python train.py --d_model=384 --n_kv_head=6 --d_mlp=1536 --activation="geglu" --norm_eps=1e-05 --parallel_block=false --init_std_qkv=0.0333 --init_std_o=0.0333 --lr_mult_o=2.0 --grad_clip=0.5 --batch_tokens=[32768, 65536, 98304] --seq_len=2048
MLP neurons of a small language model. Each row is named by its layer, matrix (gate and up: input weights) and neuron, and shows model dimensions 160-351. Each number is 500 + 25 x the weight over its row's rms, rounded and kept within 0 to 999. Numbers have three digits each. A neuron's up and down rows have the sign that makes its largest values positive.
After each neuron's rows, "fires on" lists the tokens most often at its 100 highest values on Wikipedia text that the model never trained on.

L6.gate1090:493455438512478495490487513513514493490498522505549495457531489503553484509494467436494512470508510510515508548479509546463464488507478495482494530459510510481489508515482462494516515501446551479525505508443496509516463500480512496512516454493439492514508486488537516459523481518479488491506515514470509522470503464492509502525536467474512499486516522497470488509502528501520511502523469492494483526539493542513439483562547517484481513491489531503458478465496516451527514487492482468509498492477436487519502465556467511556500498508508468504511467496488460483491483512501474482
L6.up1090:484478472505467491490484494493494482496486456519488514507483490487515513534522498471492493528535515486513477499437503489514463501498463505468520510525508503457478482534515495495501456471496498511463485532483499495491498539495541486473482513509458479516533546496489515536508498509529491502513535463505462510490566429501488527492501491525520521483478484457504559508489497555530479521482471522507528490456506491493492481514504513477491472524491491470529482471484509515525502529534481490490549486511485497506509505480454505448438512500454493508549486475556506498551494520517476480
fires on: " more", " than", " most", "|", " Most"

L6.gate1116:538464501533466515504509485477476502552481493489499526472532522491523493447496479518458460476488523499522483520458480468473519476473532509466464521508505513516508499482500477433509501488539472481502562550482479488508520523495500491511526470475528496515510504480479425484471479499565488470527503506516458513553517533535467484527480474491510526496473442496502475480499490507561496483480520495512466490510525475497535469550500501507544511481460466495514492507516522500498538492459543490451453469465519547469524500470515523491486493490524513479485531509506510542425511455514538490
L6.up1116:521513492430527541500484437483515534465502482520503507490558503507471505517490516510530519479510505484526515535498496478495499511515530532485567483555496490531476471510460516508488485507509506531507462512500485516485473488490517539528505544494520503474487503485507463468516492519532502492560525522477489548488490492525521530561490452498465485490501499506504462503533524501522563491516526544514468535551447510486491500506526523506495524477501475501496495486514515551492463570488484499472456487466485492513541495515503509522450476526493501524462535464530473486484486496480520504
fires on: ","

L6.gate865:459519488493537506546498529503446510477548472523456495481482526533549502502469519548488514521528465527489488493568486491482456490492477456475481475506517482486510500474514512467465450507510511538514561507488479546484502468481492501491475487562507450431486520517454448487505474533501555517488497498491485482453514486511534496467491543560493511501510489521471511473515511524498502520507518525505532486499484502471495546500515512483509491517524535489462527515498477514498489495517500525504565509515544508511470521493527489527530460501483476463508496554468483531485508507467505518
L6.up865:491489453490487482501530485487506560490486472495447510479491479558555513518495504516528551523528498532521471505546470502448540537516498483498474493476481527466522472543483517473499456501498515509533482514470533498488489482493541531499484505551496493460489513505488473498495500492489485527526502513517513540499517504516506481479481488497518515482502471499420530505472525541499496529488512524517496451515489531488488521516549520529545481497506500516488514494501507458505488483477498512483549501507492521505493519504518487536540495469532489473531483517522506545503516493465501542
fires on: "2", "1", "3"

L5.gate1521:475488438487452529496509490507497505491449474525536466514504499520445524499452501531469559530494496541518534533495508495457516491541514534441521499446492495500501501467513476540496500421456503467479575535526477511508493517501494454479486473510521489511482493518453482501497487446490492493480486477534538504512477492487505462485460508506491499526522502481487495509476455498523506526494510531494521502505489513504478520559538446520490449506491485538500524494504438508487481525535495541508495526490496505513493501530452492487500490496498492457530470474522505500520480510479514523
L5.up1521:504462483500479514484521543513472473513484508525500520499509450501534496454531517469457467509472490520506500548498535442491526479526459451499495497508539483486501474458498490531471500494475502530491493502448543490506506534521532530496492488485459538523495506487519527530500523506532530498455524509503504450535463488455494469480526527474497472451481487473482490461513483460527486487485520497465545446491536501492534483454500510516481493511508474529486438490469541501454523505501491518489511512495470463463485511478501489446530452555469517483486492474462478522506516467520526520
fires on: "s", "ran"

L6.gate1104:492464516473498500522502504530488517462460536513556479513503485541496531518491434463455445519472528514532485484516483453461496488513493488461481508512498531470504494449493543488480461529492534480509470467467504543491531481515482477495455524509524512486482451452503527510509463469504485490512467543499472490558536492540502532510497501486502469545560519491490475541487493471504482498521501513492502534498529547503485507507469498494499517474511474505512483523468498452549466542491522517521458468527510509492486508528516500543495454518535474499513464461535477530503499527477521487
L6.up1104:536521536513470503541506506505487517510486511502532520500490472499515493498511460464495493543489504513481516455512494461464452482476469499488490453511516541505467497466481517426517474532542503472486468501480483491488552455508493538458508487490524485461508513497494449490460475462490457487555463491500506487535498443512544495492495509508449463503540539468463489522467513501543483507480525499506508570499500538554513552520496479519460540538522511465471505549475485512512490490512518466500525512497504519518490504528514479481471493518492471512512486468501491561493516499522509466
fires on: "1", "9", "qu", "4", "6", "7"

L5.gate837:479522502474523468557484538461469447575498493508481481486516485467507529487515519530488470471471488494543553457499508531509508524489500491465462472493466475501508499509466480509483507501507501487482455531470485510538526534507490517519525533469487470503526583528504484487452520501440519502527474487490496484516504539549463536514464527489495470483491458451536494530502475468507518493506484521498492470533509492498467489455453493488508534522517511515495501527454487501527500464497512505523476486507523507478485499509514507486452536478506469459585503494486478458510448476481499481
L5.up837:514481504508493493560473497489521519515515481473493511528485452474528482521546502490521491464529497538513532455459500553501498505487496479489471487466503466485499478526503497511511509478547494492499480476483477536504504524520496467494493530498495475486500543486457521511437540495495528541511474444497497487443466484488492501487488494493485460479462438455478523520479514506535515510577504488493501471486521533486485515489440513502516491536498521523488458511514508509510495504485514485493457487498483443499504486485567519487493517466498455494536528476451538505541480480500512470
fires on: "\n", "8"

L5.gate1270:494504505476483528486506500504522501458501473497488509521497486528481512521485482485462510466538525500527471468507495508529475494492499457488494476451469462479483456539500461490476524474498472500542534550535501535509517531514466540546533519518503492481512498535552494440488513490439466507497542480489481499562491539510474506465482497537471530504479488504517566478548515504508499489513496486536483472525529496519503537508495529536526497460490458464499498516515497515501537504479459442478505496486503499528524506522474524474527515491463499474500530514481507486499510489518483501
L5.up1270:467546461519483492482515560538480491491486470506457465548483498494487474499504481553521518515469479487546476511515512520495520530497513551497523498506465531517492510476444525509456560457504491454533460479483488505516437510491488449506503445485502506500483489495558527483479420532456521474530495433542469455516501491486499491491512474521486497473485437475499506493476517527509511503504512478511523480507497491525450506502526510487498468453493484504521532506486507464502505494541496505517557533453504514498524514499552517477490491525481495487497441484514467508549500509457552498
fires on: "\n", " home", " sq", "q", "door", " •"

L6.gate467:485501488466482496530479484477533508509530510537521517522526476510518442460479519495512519480531472499485525508550470474470460505490493497476445512486510529493506500461476477494523479499481550543476470498462452512524537504486503540489506478522498455494468486500510492480488481536478491475486532517458536448478493486500463496489496508529513486516483500560524465547526516482481505535476533512500500464535463500549534494544475474511492495511522493490484498546506509524468488463491525503540455476466498538516504447549484461524487477558525455495510497490491515472511502489520516515
L6.up467:500551495488469484482534493456469521497502505541476509478452543515501470499456461469492469549454525527485538468527505500501504457516499502475490485558502497494509505509510519516502503532538468520496514514507540491498498475504471497454484500507525503487520476545547501517463533497468509478517471463499504507437483498513495474518556578544486538473483509521458513515456503540527515501492501483473537539487488480530495546500479515552445535489486538475460486464498550483493509496496492506536477463478511514518530504529471493499497523454487504507476543512543484512512496516542488514
fires on: "9", "1", "0", " ", "8", "\n"

L6.gate560:486489508488464458541511505470497518513441490507508484445484477519500471520523540479496511502493474493495530501555502446541497473542458515520509519495493543506531506467471522534470487492518504469510537500498565463484484504516542521514519460495517472478553517478489473474504495488476524500469460476507497526489488461523453502526481503516526480472501499502463472497486515492514515544508527512533498504478520492507505489500476504513484471536450507470463489519493531527492518481502491533498482512479502508462481541472500524489497503501558420447522475501506487486474504510468544492
L6.up560:494511513520477465467502458520487542486502469510524503520512489507496522488491498523488542526528495541469509500520517458512507494482515529481496460513565480490492500483485503529485495528492479497495496487472551447517494520499515514519473486477510506511489510544525521491448479480464516475507534450533519467483501478520489492509533499485525470506529503529555519510525520446541490472504539561501513432485498536541492499516510552509446588495486514504491519487501517480538503481497484554514499489521504504508496503532500495499486498556513543480476523482474494494432474516492521489
fires on: "s", ".", "ed", "th"

L5.gate1507:501500463511467520494557541492496513500513516448484481486530510510496493516493515519524539517485490450501514526495495454464501545537464481532500526511503497484513489479539510483516493496518498469511495510531515519519479506492516444488537458467479500483528516500500471449519514490517521504466507486537462493494514539479495507496513481523503426479513492477497526465518529502485456470527448503561522470571482544518486512499443521499495495524494486524542524555473501477539507504482491514481502469492523477464547449514482501498496534469517511508494501489538518520495478562510490513
L5.up1507:510484545533542522499497448589499510489481515483440478463502506479516508479504464486503502496512507451489502507518527484488506552556507479487511531489473470513481477524536495531458494518490455510511505511490520481498504508525513498492538526476486492461526510544550480496500527517525565473503478514521460458513527521486497412506551470527538497525486472514506498477545453506490493492525508518491451473513531452492490490454441490505498501484496461504500509551507491455496505477505524518508501523484505545546526546530528531490515530485496510480513473487522506444504524505529498486
fires on: "\n"

L6.gate948:511457445562533507457477497506452537483494514455477530462490492509514531522487479484477487518451472464491499539505522480470521489540513503475547488504512554485485529490512519544526532516491523497528484490464523507445487547491502520507470540523507555444470514529495491542514476467501495482477465455480516508507496473515516496489531465493493500523508527508506521519443505472528500502541515490493480501505516490489498492482471482474532510501475517526518462543519485506508498499547462539469553501470465500504521475519481461524497520498474470534512480508497519514462481519543528479
L6.up948:465474461519499442471433514482525506522503490532471453487487456512559506540508496484484469514497527470497505474500517471493479461527516477485517513564474527500473507526483505548500529509507458479507505495494489509443473473461514554484532530503471505533486500500522510520524529498469528458500528477475495536518485418483457505510521519506475489506498500497500494474507505524482529484491489467511492507502423478520551499490514506521486533520457455469498502515478454478498513517518480538487544458531491544452489485512494470493484490483461538496506487492557489464521499573504483494
fires on: " first", " most", " any", " more", " second"

L5.gate1155:492531517507436451496519523464490520528519510473512540500467477496500520491496496486506509473509506524501524509492466461494495524550475500538513518527451496551520474489483524509464459484466463486471523510441499539478500555477478481503491522482523515489510491451511494502501516506542442474489512497495493530507493493507500514517514525447482526553538537487493522470500469470487499511507526511535517532519464518500478474523502490495497519471455460478496494486502508479514525520461533481482495509455499467499497484533497559528516468507538492510497484532473483488490468474491504489
L5.up1155:493498477531488503499491456529527495495489532512492572514506517509474539521477513497478469458462513477463462518512492487496461522470525502528510535488517477488541554535478520491489444514484470488514553504473486531484483495520504540516517520521496495526515487501483515508522501524505460454503525453511519528489513517499450485519553489471470476509520548513473479484546515523490494477495482510486493501431458538455518468505504496523501521519519471482490484544479499566517485521536552491523461482492479489533526475518504542524475496468496541507505476517543512494492500488524514533
fires on: " the", " to", " of", ",", " and"

L6.gate1342:505503555478520508519506493450490562531489530508484509507521488538505513484527487502533549461530523499491512539525517454456520523482485504515508486490476505505466531518498496526477481539550485514497538509511489459454531438505507455472467493480485472533509494512487472486461502469499477551515479479499519518521526490450456542562454500485494504471500460487419519520529534489516518490489531513527498494513531511520495471512524520498484512449502453519511509545521502521497418504492498487464484516471484512514478514502512524514494508518532464488496510484495502497483497511522495498
L6.up1342:493478518466503489482475494469542507502451476468512529479548489493481520492464495518474518475511487479546478508464535482526498529489492485496502468512540519505516515479492513488495480553497514487461546483504469462503490473502538489493510522476524529529511465512454514477475523560503483501536539519524487516516529445491493535528471514482513493511517468497479535476495488497521482510507502543502491481507479531467445474499541542510490501446486464516551497524527498504494446541509502492459484493480515513483453476530495511501519529499544458491484529476475508478444526507483480478
fires on: ",", " (", " "

L5.gate760:493502523464485471527499489521500494511491519474480449527534516486508517458473487527551467479506502507521497457489474447444501520475486536498501519497433519488473515511462445538499470469516536520476529531509500495505532466479496431493491495554508490514491452477486545536514506478520495538525514504529443504506512496492470505497521463503515506500520445548468511492520469455530496484485522499503514501465503508468499494528499508496558510508509527506505517516493510511480458495505479466565541436496504556520461492472502509517483483440544446497490507447488501475506485483493493533
L5.up760:527506590469508474506483427449463507488482483475517548507475518496533465487516468480488491472466523549534541488477524467543524471527514499538484501517516494483504506477498531509511479504510497540484470522492497530538502465488499467498510470504490510523486502520517504506520499471494497538520498491500468468495560514521521500557523493544508515467462540525492535516450517516495536488516499495512484491454496567495459502507477486560500491494495501484442498544536453516524519492494486486485490497526486505468488540529475490514528518536525515526486551520467493500485480504519475503
fires on: "2", "1", "9", "0", "4"

L5.gate1470:491503477531495500516474507525489493452512499502507510534507501521491449488540509509498488480492503477483520554534546497488506487532489491520484501482493518476479499494511498468477445521510504496490490469523516456491529479491513482485516503470509512450537435536455492464496506487535531526495525500533503467518478467510533510518492475545522492500523491515509508471514507456500505483491536525501499501447455477492519524433544508465460456490509480462534494494560516519527484504500543506468481494467521507510505508492507468493489519517488451534511508503488559510466536477480490504
L5.up1470:454456478557513476540498528516459487482535475497492535490528477554490473501510520517483492450491495503484502505507508519500511477509510459529513508534482487467469509509490475450501514528500480517481463526567520471508484441490509491520500489517506479495506459524458489509489544452556535526489569485480436454465464558506551475487483451509500477494539565518478511445501533493477539503494516524487484482498500524506521486470526512504513486504510502473509490517476503517548508527502497512505512483508474533505549513470536537487473515516481493504485499487480511519488529485533516491
fires on: "\n", "Mar"

L5.gate942:513497466507510484520516485526458519485471468469505481474528495513504528474512506501484488491481460501524511495496504526522511491489532507461495517498520504458496476476487475512513492502491529491478492439502511488524477474483524515527506487482503504513490488531542475481463507483497508503478512466475509520518486551479498496468512493505492486522495471523535470566457530481491506536477516539497482537538427472493442503498449517483477501484513446498460461521542439528493489570519473474490536501507523498503481548528515505543492513482524524475544476494519508475500489481528500503
L5.up942:513519464524507492472551476473455469530537495492484504453507507517489501489472527495477499489518505459524510501506530505485503516524484502494457475514546532492476508525520498514531454490516542476506479464532544464482508489520467549489464526481483488515505521487506468493492506517450488506482489501483534488507484436526510491493502525498513518533469514458474439505467512493517474509458502525514512507535471530461554503521496503478448508508506515495484461505494485433497495483507502458526509509487462451479481495514556534485483482521489485479527454485497532561512496486516526480
fires on: ";", " who", " until", " which", " had", " before"

L5.gate1527:500500468495494493480487518538468485535505463527547513494494487482441476500533464500467507509538490474500586509498464486520496497515494524452475485460496482493477452447492524503532496482513532498448544492534489506516505491494535508482505449476492494493555527508480449497486489496493535513511472481523521479484476505509482518503519544478500511484518443499514510498472480520517516489539487468501551501500476520452429541477502484513494492525555537491458540494512447518471472518513470462511509526490523516517490532511493473472416476502507521494514515543502473519523513520532497526
L5.up1527:479460485493504447528474515517483490508492496491502498493505502448459463520517524539504507493516495466499539491515512459469506473498524553481503507510516506463480495494505436485495481538515517482460527498493518519502540515474484512535567486501479455467529446474501473511485519503480455494519499498442501450524487512507498557538536560504535505450492497492551500511496499512490525510500509522533469467535506541458480498471472490519478448480553527484520480470494507494498532490507438472455462485490463487491501562512526512510478504493487501524466491515510523491513485539481511498
fires on: " (", " ===", ",", "s", "\n", " and"

L6.gate233:515473491473508488498505533510495493475505487528541483547496487523512459493523468533489473544481512483477487518506500499491495554490475462506527518494506516525473509488529482486522510505512484524477518525452447543496486487504519468511493449502516508454495506474520502444503476498500537498515438463555488472498552482503498485511528503501491542520467508496473554486499464488524467500452494489499517453521503509452511513508478475475527525476502491513520470525519503475435531527435492497496459478494520452465487499498532499542522489522472515499460458479456527497525496506517511512
L6.up233:461500502490478499501491499462501521497521554535543507525512490485462483455472509501478502534476523502473490502496460505510532492515539446547496483550494492464450518489476492514495470518509493503520549507510511530523481512510527505494500471567493519518533498518508513473519413518508486463509506477549497482521543503523525483542545467527484506530515523529489532463540492511509511470511511489499513488515484548512487524511462471504495498512465508551499507519519503537531522548489483508528483522475504505494517453460475492476517496521500509476526457495485491513522514497480492505
fires on: ".", " |", ").", "2"

L5.gate597:498503520525522517587465506490513525497514501461513526517524498496484487515565527507498494484537517506497494496559504500509460517469528496521519544502516499520480476485483510488534486510509475517485494511508506488512539505487529502486543503552529497476496491521488481465490497501501474472492484516474492534486513525516514506476473491458471507509545469528520483511503505537484522532491507534490512534527453463455470465519473488514518508505476467513502518512500502521457481455509496498484514541478511513456526526526453497504511521505499475527522510454487499507484480488461532499
L5.up597:499474500516507535534476554475539502523505468565525542502496506505498480514454494518484505537492459486462502513520498488449480518536483476480503518552543552506447509458453522521546473508526525497494533460516501503522494524511492477492521521531487539461465515484487503484483501513538448507515495503459488516476501518547494501469458448530472470440497539493504458492453490481517528533507463526536477515521484505521515456526483542503498526457526506505517531476490518525460490502500524512496524541504528506503514527524501493472491505519488477494488521511513481490500497495520526500
fires on: " (", "1", " ", ",", "n", " p"

L5.gate1084:490521478489442454514523467471520526575509509494454565484504503509488452519504522478500497495456515519500527479518487523539460522506484523465543488514504447481495496501527480480500516467501448476542527494442452533493548479484486467523473495491503459528487512521540489486509494492512508519501478501529484501544491536475456452513481479522518489551511506518500469502514465489470502503477475475522495492517534492511528501505490512523506499485495503547532511485482494468542486491475523508516471484531465468514490528464533492486484502479506516500546506491474484492482487480510513502
L5.up1084:513501504530458444418467511516463522494531508509455514467514500448464499499516500455474493502498516466528513484466496511532504526488483501478464497510486469522476487487508491522470483467545456481528489510482468533525535479470517514538498509513466482517471531468478516496509498530474523507498481512525475501483507534510501492536486513510526489538529528483500471516482471480443509477491565518493482488488500467521493441472497502538494502457475521507467435517492484497504467452504517505483477515521505515499486526430446452449478437466460483479503499524542516476456509502453481489
fires on: "\n"

L5.gate232:488508468520535512562498550512498523508509515493489488498464513499499466512482518497513546500512466494566507520474480490508492514503463528502506486511498515524468474517526494501508517504543500517478519541511479522548510479463498499509481470487517468487494506542529489470509484525500485537488512537494462491513502505494475457495486528542527493507481517514470510421495514504555491480500498447498475487499466525561485473517525513522469513503468461520479533489502533483482496528511463525541444507472482500441536500552504477487471529515504486495545489534467479499513534510529490480
L5.up232:497514449537514490541486547494522564469496516514473463502442510505495490505483524496512522498510501503531479516477484510478507518514488515493488458488490515520520469502515491499507525496534504519493493537494477541577505474476485509516529477466503513501493526497548507470522462549505480533472506510501471489514486510500482468504499540534530504522491509511489539450461505502527517490524510421492469511512484521527485513487500534531455526485505474525482514488497543468465510533521481530494472537512510530467519439551519500486443516516518499459524492553487524497511494524527495482
fires on: "2", "0", " ", "\n"

L6.gate1462:479557502495481491475520470473471554508514520480491498469501541464484455467478540513500507483501494470532481502479505485498494503468504511506490525572564495511464472495469504484511503480504469480502544507542527470498488543493532555492499499570562498537483474489489453560528528494460512484497494478524507505470510486483537505500484512532480482493494479517521497527534469520517501454530494501510501506494497502544498518502454471538477498489507530518469513503523495473539509497510473490534519506475534519485462504472482476499497510506479525536509539446469505515469491510488564497
L6.up1462:512493497511503482504528474446482527444481538481517524517518501455508519473524506484491473440513548489508522518498473502502547455487505497494512518555507483519490467531503514515505508475522470522476478529490498456513488514503512524470459542567537493474483507485461464484579500528510512485484516521495496503490484533478474485519496493539499458511546519509486494489439483491534470461518523488507510511489521490515488521467499529520523489530497510548502452516522475507478502487473488508495440513482465556493497504501517526476481467490475537514502468520484488479552520507499524516
fires on: "E", "e", " E", " Ne"

L6.gate955:482506500489459515494480496458507518444422516520470448492512522535448482548488478491510523468515477494512552539507514499516521486528529499498538487530467496519521505559465518500504504512470504524490501507523490512449444507494468516450508486486538524468512474509506520501494500488504480478503513493498520492511480488454476483478493449515509548463490498529528518483509526510480469523480535551535531507493512507512476553515467490530509500520477517522496487506490541483488500510506500474483507478445517457496497494513531484491550481508508538551505456498516489509504507542513513510
L6.up955:503504506481485495491534480510526569545467487517527492487486493509473523491488495524497527523517530525471517464513506498495520507454538495509480537445517505537527502530507493504514494547513486543490509554483531499494517505506541498502525506495510495502470526463486487470491532442507466471577507460471480523493544491514522495478505525501496515509461517539504511506457545530509482528476487504523515479484511537470480470508487461498479452496484499503514503531533492489501521508510519462507473513547535494460487541495485492517532481458475479537488495492484490489531507490483452546
fires on: "1", "2", "3", "4", "5", "6"

L5.gate638:539543516468534519467472508497483495477509536478471521489492476478481513483516509478504484506474470537517442551464521491556479458523491570484470493549528518481482510513482516513515503489529505440492488534493490518493501460491516495462503483467466508491511479466477482506510504511477494501473491522525475483430469495488503501471483482457502464509451493505502504462518514520473474506479507480497520464489524511512527510500508485480498530560484507500485476499491485448517549498515495521461484517508494474519501477512473491506483470529550485478472489512495475512501571526452515462
L5.up638:499526522497518485500520495501453496513533502503532522514517480527511523521548526473496522505488507514490472481514525477518502476483469493486492555495490492504476475500506512511485508450462477491541521490514544501487503498489492486493509507483487504497478507496455494510515515530519477499460508510487471508498522461489481496487477508531480553479476482501544512470513482496457505509506499505487441516473512531502505505507524569485473518502472429493510492487498512510528547480522502513510454525488497489506459515430502454535510537554460481505511509568490448506493531462503509458
fires on: " as", " As", "res"

L5.gate386:511462483514469491494462499489496531519506546474507515467518537510509517536469458524512497515457490492472472495495498480467528545487512512452499502529491488524518466533468527513532537508513506479469505481485482518465489516476535499478525511490452477507489516519532526443484524493511498524451477525522477462535469538480498476521543512477495510448485509454465500478517514482498524501521518501508477457506506477512493513499457522531509485492507470568502463499492517446515462485491509518556487517555521505474537524463457527481471510465482491518528534496499479516507474494494527529
L5.up386:463482508512503466467509492517488528503484523470493465523515505497532529496497472530519483546460495465485498475527490489494508534465477473463499487525486492498488481455475485552511508531562487460514450503517501497493524525483512478476555474480474498499471529519480485495475542494518471503504488487512510430504470511494488493486527522472497485520505441519501513476503524502469508511495494523523473470525517411489484501514499506489495537489479430508497471552541457470529448522473539559546477504492486490516510505487459525518513477494502435495515514517523534514489530468453491518
fires on: "\n"

L6.gate214:495504505485519490518501505500534526478481523497501549532490475533485468490537522486491529521469438469491453530455491479476517506497501542496531570482501502515518470541492555462466520457498489470476514490515535497494524484482504517479453511534475448506485539477486448497517488493441530503462495534518515477510489526508469493491497516519442521517505496513485493513511502521516446520517527512526537500504486527550478498478468502482512506520532531534549488489492496537509557487497489502495528545481519503486512545506475507524506444546477511510470457476510490518496511520502547514
L6.up214:479473495503508504484510486491515518494468542505515478484507536495493484479510499519542474472510547503464500478490506524478496479512453511493493522505534467471519464488475535466468491509517496564502513516514511477487498514548483501552478499498516482514489541477525454473490506512473529541484495537509519502532530527451493474525511521484456545498514518487464494501459478525508453487452546486481530544491540527502479536461533501523524519515467528523517503476561471538523522499530509500506524516502493474499480523522446488508479461494522535517525492512511493464461524513513488544
fires on: " E", "E"

L6.gate516:553506479487477495518530503479518474529481489513485511481505495500484503547471528507491495535469511510534528492488475500469464514516447506523535527503484503499507516500479471525525527454485527508519456546525538526448536472547521510545526532505525483515506477516524522487453529458480491496499512436504524519517465507517517519535455456492485526479476500564547505504531510495486525502506543504524508507500518477535554528474487497502507487503524501515465486494507512470509465496472469465470514494525503488516525512517502528506501498499480441516477473497513498511472559470474500486
L6.up516:521497495567524495498471485494506499506462472503468462530506487535543488466517500497514541493468495520514501488478505526454535469483478499517492494525487462474496460513478506482522493511533483481471486497535533488511475481505479512495466532514486499474488480508464507481458494524518577518503469490482503529532503513482529520510525485479488471510485490487479517516461548482508521475464528508504507444522487510455496512496508524518485531541548533424490488534491478493489504557491446509520497462462489516487443529497538510510498539481512548466521479517498505493530493524512507484
fires on: "\n", " |", "box"

L6.gate1500:517471458489472473531497485500518519517513551529481476506513472493495539524488493503502573484523482522540517567519493465512515515488485504429521536487520518472504515520479494448528523532484491488486544555500534477477448504520507499500465498538482487462514500509515471486523478535495487487483527493542467500495514490528519489482483560527470542445470483539513506465514530513481468499506489495478510524522512534496518547515519496455483520488471496499515482517513494512448496554491502467538495494493482478502488505552526462467482476478527487474519482479504505508487503520522500494
L6.up1500:556517512525479446552478501480507561520507526554479498513532499508471519503488479487483571501487507497512501533502478490481507508536489484493482516462517493510532532516447481498500504527483523545473480515509515476527481500488473527476508501568517499472499525524482460490523463486480510547516515502505463469473501456538516545487495504494489467544474494475479520459510493510464476514505521493544554490496475540478481517542457506480506518502507538500485500526465505547468487541521552517493494490508493534505552535496465446535494479514534480478500471516503530507541476495469490471
fires on: "2"

L6.gate1160:489542475466546468511501470477535475538545503539515483480513474461472492515509523560499528508438466468534494536531529483527498518501489506458482494528542487521510510481491520488530522517479499451498491481492490482459533480513469484487499516495506493515475489515474496522516516495516544472521496482485464487511525458492468496494486503508514530497530530510517490460492487490560484507487510535513544510534503492538485500451491498472483490475499507456508474506516529486503466486543447493492514465529505500475528511481470520451503475508449453493523487480469533480481489478533489458
L6.up1160:505523495503502506503489470479507541483514493520481462489487505477500486542509500521499529474531497506479463506545463474472502506493472492506537504486501504482459486491460502479521540509464529500518523523455501545492492507507517492477489520523504485489515498496492473493536491490474498505475530521497466559480516490460475483497499607531532519517516540522512493471490507518491505495460502502550546505522508524491496491448509498490491529491501499488518508529490512514469475507512474500501506508480509500517534489524517472452515509469517441480501526499481499527501497520476463493
fires on: "2", " ", "1"

L6.gate905:475503497475492525498481453551534534510501538489510484480468543517499482498510485505469481479501546473513461517487479452490515503514542496491502473514482499491511515517488501502487491477497483536487546502491534509460496501505486510518501489568485555532492517492511455518431544490512479469547500473523508506487500495522455474507488467534519496476488499492525499467487513527512492550486491472459523522483518493506515477554508485522487500508507498495527492529538488532493509495495497479498524495556475510485458496461551495520548519483501486490494517476523523474503468548484521502
L6.up905:464453529532497481539509483545522494455545531549499449480490518492493499508502515488572573475511522530528489498489551523495525491505515484531503483506467505512486515489514521492505469482476493487490562507505494542469494491476503523488515537507512512497530515525541477530485509511508491496498504507461463520521498487527510514518491500495540486555476488513537539494524524574479509538512449525497476522477509532466513462526533517499488511477484479509560509502545472529464504496511497502501444517518489434517479511473499482520502499503517492470510470457510477491479514520442499493
fires on: ",", "2", " \"", "-", " and", "."

L6.gate934:495491487476476517534508449496476556514488484528516495479562516494513531506506451504456519476518473498501498530469466514489547517503508506494531479469489499499510494514498498456497544476480531506524468521474533507477501506508528550561559493531478487463505518459508490529508488472523500524476511555489488486516488453487518485486524471496522520540504506471489506474572510480540485522566562505478462481506480507493500474505514483514514464486533480509494491495486503473494490498495452498485516523538510482477519505442483503522455445511491492464485483475510505504496557497506485468
L6.up934:515467483505475496528488489478461526509519509476511512515528494504476483440503503525489510456549538543500516494474488506511532547449528514488521472536499453471505501513488483485523522497509485457455481506475535511487513544505493510487534545547477505512485498504484476501510502500528536509534525547488476524498511468506538538494510476512474498480553494472510512521481524457547457547494500498514495438459473516476513481458506503434535485506495516482472514503522489513489452472484527456514500497504501488471506524439530493464475465498484531498490520507522509515433465483441507487
fires on: " and", ",", " or"

L6.gate119:506516496500493514459478507470511520479474508512530510517501537535496486452469440519454546479484511533528503461482477491518455498520494479448514534477473509538485512466545476543492499464517529486575473554503520518517506479505530492543438485476496510507469437463513540504504505522485540505508506491501464503518469511506505488501498566485456513484468493480499483511476474531491526511496530497485580478490483513529474514509503502522467493483531497528483485564485481483502528533488508521481491519503495489488490495563501475509482467518520485490505500464512510477487472548528478499
L6.up119:546495503503503501489568521482501525446531499505540511524514464500457519478478529517525497482519448533480463499487470510553481529503472508522520486500505500488521493489527539555531489531499494506515454449492546531499476468514528518467484520444452468497533475484503514488515509532520542508495511453477510489533500454527515475518473513485473478494499488483476495495510458472496498483495509477492480472487490530492469506509512485491524491481545498518491486514480474531496529515510473492494505467518476511425503485549463470529528525484504506484486488439471496511491521451526486527
fires on: "s", "ri", "i", ".", "ens"